config.toml
num_hidden_layers = 13
num_attention_heads = 4
positions = "rope"
rope_fraction = 0.25
bias = "all"
tie_word_embeddings = false
learning_rate = 0.00161
beta2 = 0.99
warmup_steps = 275
decay_shape = "linear"
MLP neurons of a small language model. Each row is named by its layer, matrix (up: input weights; down: output weights) and neuron, and shows model dimensions 128-255. Each number is 500 + 50 x the weight over its row's rms, rounded and kept within 0 to 999. Numbers have three digits each.
Before each neuron's rows, "fires before" lists the tokens most often just after its 100 highest values on Wikipedia text that the model never trained on; "fires in" lists the words (lower case) most often at its 100 highest values on Wikipedia text that the model never trained on. A number after a token or word is its count.

fires before: "on" 24, " the" 14, ")" 7, " to" 6
fires in: "season" 24, "of" 13, "live" 9, "become" 8, "due" 7, "national" 4
L6.up518:516569511460515458597568523476583557503635527550473502501504441525443393511539425494512506564448535508460529446576512484469520485498554460580516544517563468496546483461478408500555499409538475521432522445465509478562545482489468476530515510500535485553470497470395482486449458476533491494605479516516582521518524520499513445472509518448462461530488522469494432525426531444540445508416
L6.down518:514518466458470493471497367574459544553547521453520503538441511550434450575509542451518538487550424515442556459547477511449553404545553603457550456511461430521497469523551471535496447551527510471571567477505517401434514468495476477522504432530538511483500510554450390581571525528482538461510521481402512582440530582397476418430489493435421469565509362388521502496558562573487523547487

fires before: "ary" 18, "ue" 16, "ions" 16, "ch" 11, "n" 6, "en" 6
fires in: "february" 18, "league" 16, "championships" 14, "church" 10, "challenge" 5, "construction" 4
L7.up694:487460546522480438486565555567510519443577418529493538407535439504488476599474493466566546492556540541450434550608522476477435545548471492506588495544538504488564499456501500533439483458478468475618518356512452454484513414549470436532501570523509532433431490533462433449488528491500418526484534557579540501534564458425421433497520482443433514569498433561556508476578481405470471493486
L7.down694:488502373527492542545525516507474508506530562494445522496523505518506492505436546494593590425454494535488449474566513518481590522521515491466505443493586550555513534460504562508493519522479505491460512517516506505481575450433471573517556450550541455465574494514490508580468434471435410426455442488418475522556491484562537545487412404505535535411466416404440535509490449471588493428444

fires before: "op" 37, " J" 6, "ay" 6, "ug" 5, "f" 4, " l" 4
fires in: "development" 20, "developed" 13, "de" 12, "level" 6, "delay" 5
L6.up42:506464565504508440549445486517456501513498521528486559399497524449516534498586536444513455584510548602533484477491588455405511562495542433514447487506523522406480500504512437469570531493515480483488509540507443476561510494559592426455574494586562540415412490469597496370444485510441452536486434475502543537480462517453535463503482502520477392499478523474528451502374521463500446592462
L6.down42:504452524498524557429478445522440576500501518521591540516552529547432477546498456599440412540479488529503562569479572378491500557515466490482445398471561466506392473442534556533501456492533400470514553540527456472516477538330479411525517530424518493504476510540589485505528494452447431457466487533522510523471484331508596499444512472503485466648510537505509507478501467572512486546571

fires before: "op" 37, "ay" 21, " p" 4
fires in: "development" 19, "developed" 13, "railway" 11, "level" 6, "norway" 6, "rv" 4
L6.up404:481469516455446466358432491494617548544504501420440581421594537517467534557515494474498470442548449443533415492494547492569556544502576504524498567550415533547510520514497519418513423462486462466520519500433482440556491470542529427499540517503523503479413454507504488431500482534485565503519493459438471472494528542502510494512519503526463525535390537474546512628416492463498386482419
L6.down404:458450438567503507445477517473476495440491480468506552459484589470384556524523422488442506473538523456538491518483523573539486514471458521492466510463553503560515493499490498491543480476587504516521444464466496550521389514560530446524458534564574483586536507555583569510460606439510438625578487433487425512460498523536451594519481500522445471543461451556398531556439462424595494469543

fires before: "op" 37, "le" 9, ":" 7, "on" 5, "her" 4
fires in: "development" 19, "developed" 13, "example" 7, "note" 5, "well" 4, "either" 4
L8.up187:484532544547552480540419590477454546535521467487546570416543480517574466502630444437494501509524542507505443445458563498518460535544562497567572536462586544509474519464530426379481489412442420572546504489489470536527566519521492522502497596522561436585568505519552442475505452533599524524523478482535528521458421432503552493402506470508382515516559510478551576574520509534514497470469
L8.down187:530502604524514473451575399511428484469532584526541555496465495476521563513500451525477478514543447501491495448519491444493551504505502567501459541390490484488443453555426522472496458552563437488514584540409449470535557497483539476536487504466477467483615453427422597604600469471478532387410548596449562533586442437537553506464445500409472457482476469427514480475465435504541446470514

fires before: "v" 23, "f" 15, " J" 7, "clud" 6, " l" 5, "b" 5
fires in: "de" 27, "developed" 12, "in" 7, "including" 6, "development" 5
L5.up300:475502535529421464481503559461502554508503578555529526491551493446500414554576443444481482572496529517495617466470478485421445562494437512574511501597482484554539425524467470525533485504572515469568513545491431457562562424525503438526529549468567521459458542509497462396571430428489582507528494441527493509501405536466506462508534491482491525575592559517546447550463524384494530464402
L5.down300:552457516445570572505429559471561521519527449555562541678487472517525552501488490508504444490482559542523464445513459476480581498505541533477492571557410546465564485422527567386457588516550555482505505513540540503529581455523479460472532485556560460482499415396478462505452422488364589551618446429523467612559452493407576490456478504483482548503473537443427502618524466506481500494463

fires before: " (" 28, ")" 27, " |" 20, " |\n" 6, " m" 5
fires in: "2" 16, "7" 14, "1" 14, "9" 13, "8" 9, "00" 6
L5.up443:490489512553446486516430518487558431497585431540555587431555405402495461516556473512469494575462484569545549498514599486567456530470372539557459507494479577482497523501542428491482509439586521446514459548511450532572500621529443416482488613565548482477546495509546500496587484474602546462519453472481513465423631462443485432499479570487550490541558504512496480526588513442437490477446
L5.down443:532473480430494568465388556527474539472559485484467561440577464457507475482520556476508507540513496553538507425538560475570484377464467515487549458511505568410396460439534562489461496539525521450556385515630485530496526578438499462446457549535532481498541442514536604559556425533538575435592448494479459517532565484515486374454423527520543494484466587499508511521431507504541568520439

fires before: "ame" 17, "ome" 11, "ie" 10, "a" 7, "or" 5, "ong" 5
fires in: "became" 17, "become" 11, "believe" 7, "because" 7, "merchant" 4, "restoration" 4
L5.up366:513504482475485413476514578520520502501498471454504520500505493602558433454450535489454540551562519436481485462512496565424551516561532593511561459631516493521515485451526391551529485451560507474574619529428530410477472475508533439476531479439485465469443507525514467421439495476478539561482439495391539521433453484464537506531564435477440443541498495439533546546550428492549441590491
L5.down366:561487468502597438458526534535480562478402508581391528521511484525635519536567580470537474441414486491481463456483455454529441458485520544509521457562534390567487548527557492452440488539488514495458436532446466585532450518531504421462544450487494482470458524471521466480424406576493430544491569475532537507580457496448477524573550472476590586528598582502529621433483388479497471567577

fires before: "ct" 32, "0" 12, "an" 11, "." 6
fires in: "production" 16, "000" 12, "european" 10, "india" 9, "products" 6, "europe" 6
L6.up732:504469516578470461548556520413467510593559602471539491464540536481487420433489456397444532594488509510506522455444516376550518569477455480489441536528502566573483506472567468438496584462591519367492579528509539569586482475548477470478537521462520501575483435465511418417533484450527505532542434465491638470546547575455494489561526545570465369506496428438456513578556480572498422536420
L6.down732:562491504527489578479444535536617456407451453494544534426559503567519494577494573551529441514421485492522420508537390571469463500534562494585493527588543438515446554416496590603534507516474477469492411544493477549369442551524463428445472468514569448396498492589414537461438443544473611405431505552573414532457548557438543513519488480514462505499571441509537426494495585515494533477431

fires before: "r" 22, "is" 13, "ree" 12, "ing" 8, "an" 7, "or" 5
fires in: "through" 14, "this" 13, "three" 12, "than" 7, "following" 6
L6.up463:415515501488507473460564521513551498510569491410438561438535455429531500535524478505502452460392417495501491372515499461573468595506511466548572568447497562460404450460513483498497529492512499500506465495526462534525500437527455355479470514485573466523479490533446403507494550497512414584506501608467432481473586545430435501502567365512455476536459507407477513461590496572399493405501
L6.down463:420449465543526498473515495480573519465582455543509433544566514468423558566465541460450570540543567408504473436524524477510524522424428512482524573526479597438505488520488555519497618516533436569523612498511498504560541524441459484524517544467528450427477460538459464468515501408434450548499416471474451522496477526475502404528349446502383481531467580506576580458510520482507529593508

fires before: "is" 35, "ary" 18, "ree" 8, "os" 7, "om" 7, "ir" 4
fires in: "this" 35, "february" 18, "three" 8, "those" 7, "thomas" 6, "third" 4
L5.up865:554603521525477451530547401549503458472590390525455572432483472472514522561583478497462551546502548511496498515531526518529508521526587489577518451587515521517503428522477549460572530502510485437527503461550522557438452409579497486519487566552497513447477466577512485481528426443508472492457569524524542518505548494412401491459458478504536421557603448444440527519463557380427474471401
L5.down865:434413558399418459502536517554483441522507482462455515415535467488549560523487505522520570463469461491500480463493492483544565457514506549485603466554520537458453551496473576571472503389560484656561502520544498579554426487561448508449489468479563549426531494508407481478518547474515475519500494566501511562520435445493472484407471444450490508500525469552566552437512607425526453526484

fires before: "ment" 28, "il" 13, "or" 7, "im" 4
fires in: "government" 26, "until" 13, "governor" 7, "dimensional" 4
L6.up121:541487479485500462478459566550490484567490441480448542367532487490486416359582404481435433522542420354642531474515462507541480537471524496486526496565447522434506504446488484506483417508606392426487474496461443514451558464536518494535501495533440503503483493527591617469542465414610512673519485515463544431432551549435449526524473501514465540473511552498509464415476459418488542481484
L6.down121:514594481442515575575489404503544478539478610524587450479488450446584592531481511470506527532513514568414491526539509445567514485503475484441505548403570556541525499546410451567408475488481497617519532473489479510491461569535528443479559462503516506455566511451461517582568509529464429367456492541492555486515467522569475547491506515518679445507524404461424491525478509519481457432521

fires before: "ct" 22, "ro" 19, "age" 8, "ish" 5, "ation" 4
fires in: "production" 15, "european" 12, "language" 8, "europe" 5, "products" 5, "english" 5
L8.up183:537509476534538404429459481393530456520517564449512513448588500579516508384539459542554493461486473513576530446467516524449417594504513475477420569551565480529527436419502505509475502478524437574521572536502456524519517525572427446512519505571507490487559513595618395489488407473483517497480474477413514453605475530460522496513492576447459462540556424533543450545495503477469430431503
L8.down183:455524491449459513483472515529456642582439475490521420540469507520476502483561393457448529509446515473548532518578497495467444527478501523537520463523517567614460476558487464506545474492551515482362429472527541610466552573458500552468460532535494552500538505479475548424475509514535448587530552451504472543435502497511493413494509441534432501617521533452467473514456529510463473453593

fires before: "orn" 24, "ary" 10, "ive" 8, "c" 7, "ry" 6
fires in: "california" 24, "secretary" 10, "country" 6, "council" 6, "of" 5, "executive" 4
L9.up174:536489399496457403410437527526539499500560530472556529466340423455593478519502461420530441501515407541564499535563511465567481473516542421491491539556391492404499497527519509481504558454562553532526567529527455516474529486542505506585504493501522522602467454545457512450572553522515479500531441580560462482486475558451510480511509470443454507613513483492466596487484480555465461390482
L9.down174:510475475503540392455527565491447421487444538474440482495595473506486448549467548497515486498516525563435503503482499491418511566593477446391482386529586468497522494424525523492491517489535432485666440468601495592500447527477587573499493488504451542483497539530492513471460492538498464480583547507573474481464524516460511414498530573463386513490413586567536532595541514498517459491593

fires before: ":" 51, " |" 8, " of" 5, "ity" 4, " t" 4, "n" 4
fires in: "by" 15, "country" 12, "running" 8, "code" 7, "authority" 4, "control" 4
L8.up427:488468474554518488608457460503482534483493532449458514503451414517537595423570493546522556570478461494546424506459480455464495559492516574611524609512551453529503502527682483500577562526439512466681488518470395512555395466539456537545526518525523507526404550599509448432420497569518528494528552517470482511532544406507538515532466486469516472576530521469482468567554437520463533474383
L8.down427:524583487517394502407483548528451548526483447413539508475474570523559485565510448498377483508403596449545545565558534531467442477605516496489441457462432470477505461496453546571447482550601412571446545450534503562533507565505527604456427479519468471460575492510444545485489512526559452570471443500458493583522465497524596541527463504474485563459444504469419475447465464484505459486624

fires before: " was" 18, "is" 18, " is" 13, "n" 9, " has" 5, "ther" 5
fires in: "it" 40, "this" 20, "can" 5, "on" 4, "further" 4
L9.up977:564525524554527487537450583470498529449482498419494489453438511543513566552568503453539555495554435486494527535525487482566460559499492515515504513508490494431466392480515479521432471398557463483513557561580475525460482486545397409518488475449471464487436464510485504544537505495532475452463491501525495437423558473458476619496457497482487566537607407471422492553489439399523504523409
L9.down977:517438514490486511542467527412465471592615511477511510537511518533537567449502475491392486467459452402625605429471523439481447471513419456600487502429470471503488477531454565564590448359493508526629532400501517561481520481416418420479492522500483452522576492501539489440439454464513358574523509416497557515548544469551486574488453472548394533512447476509530571504535493442478495607509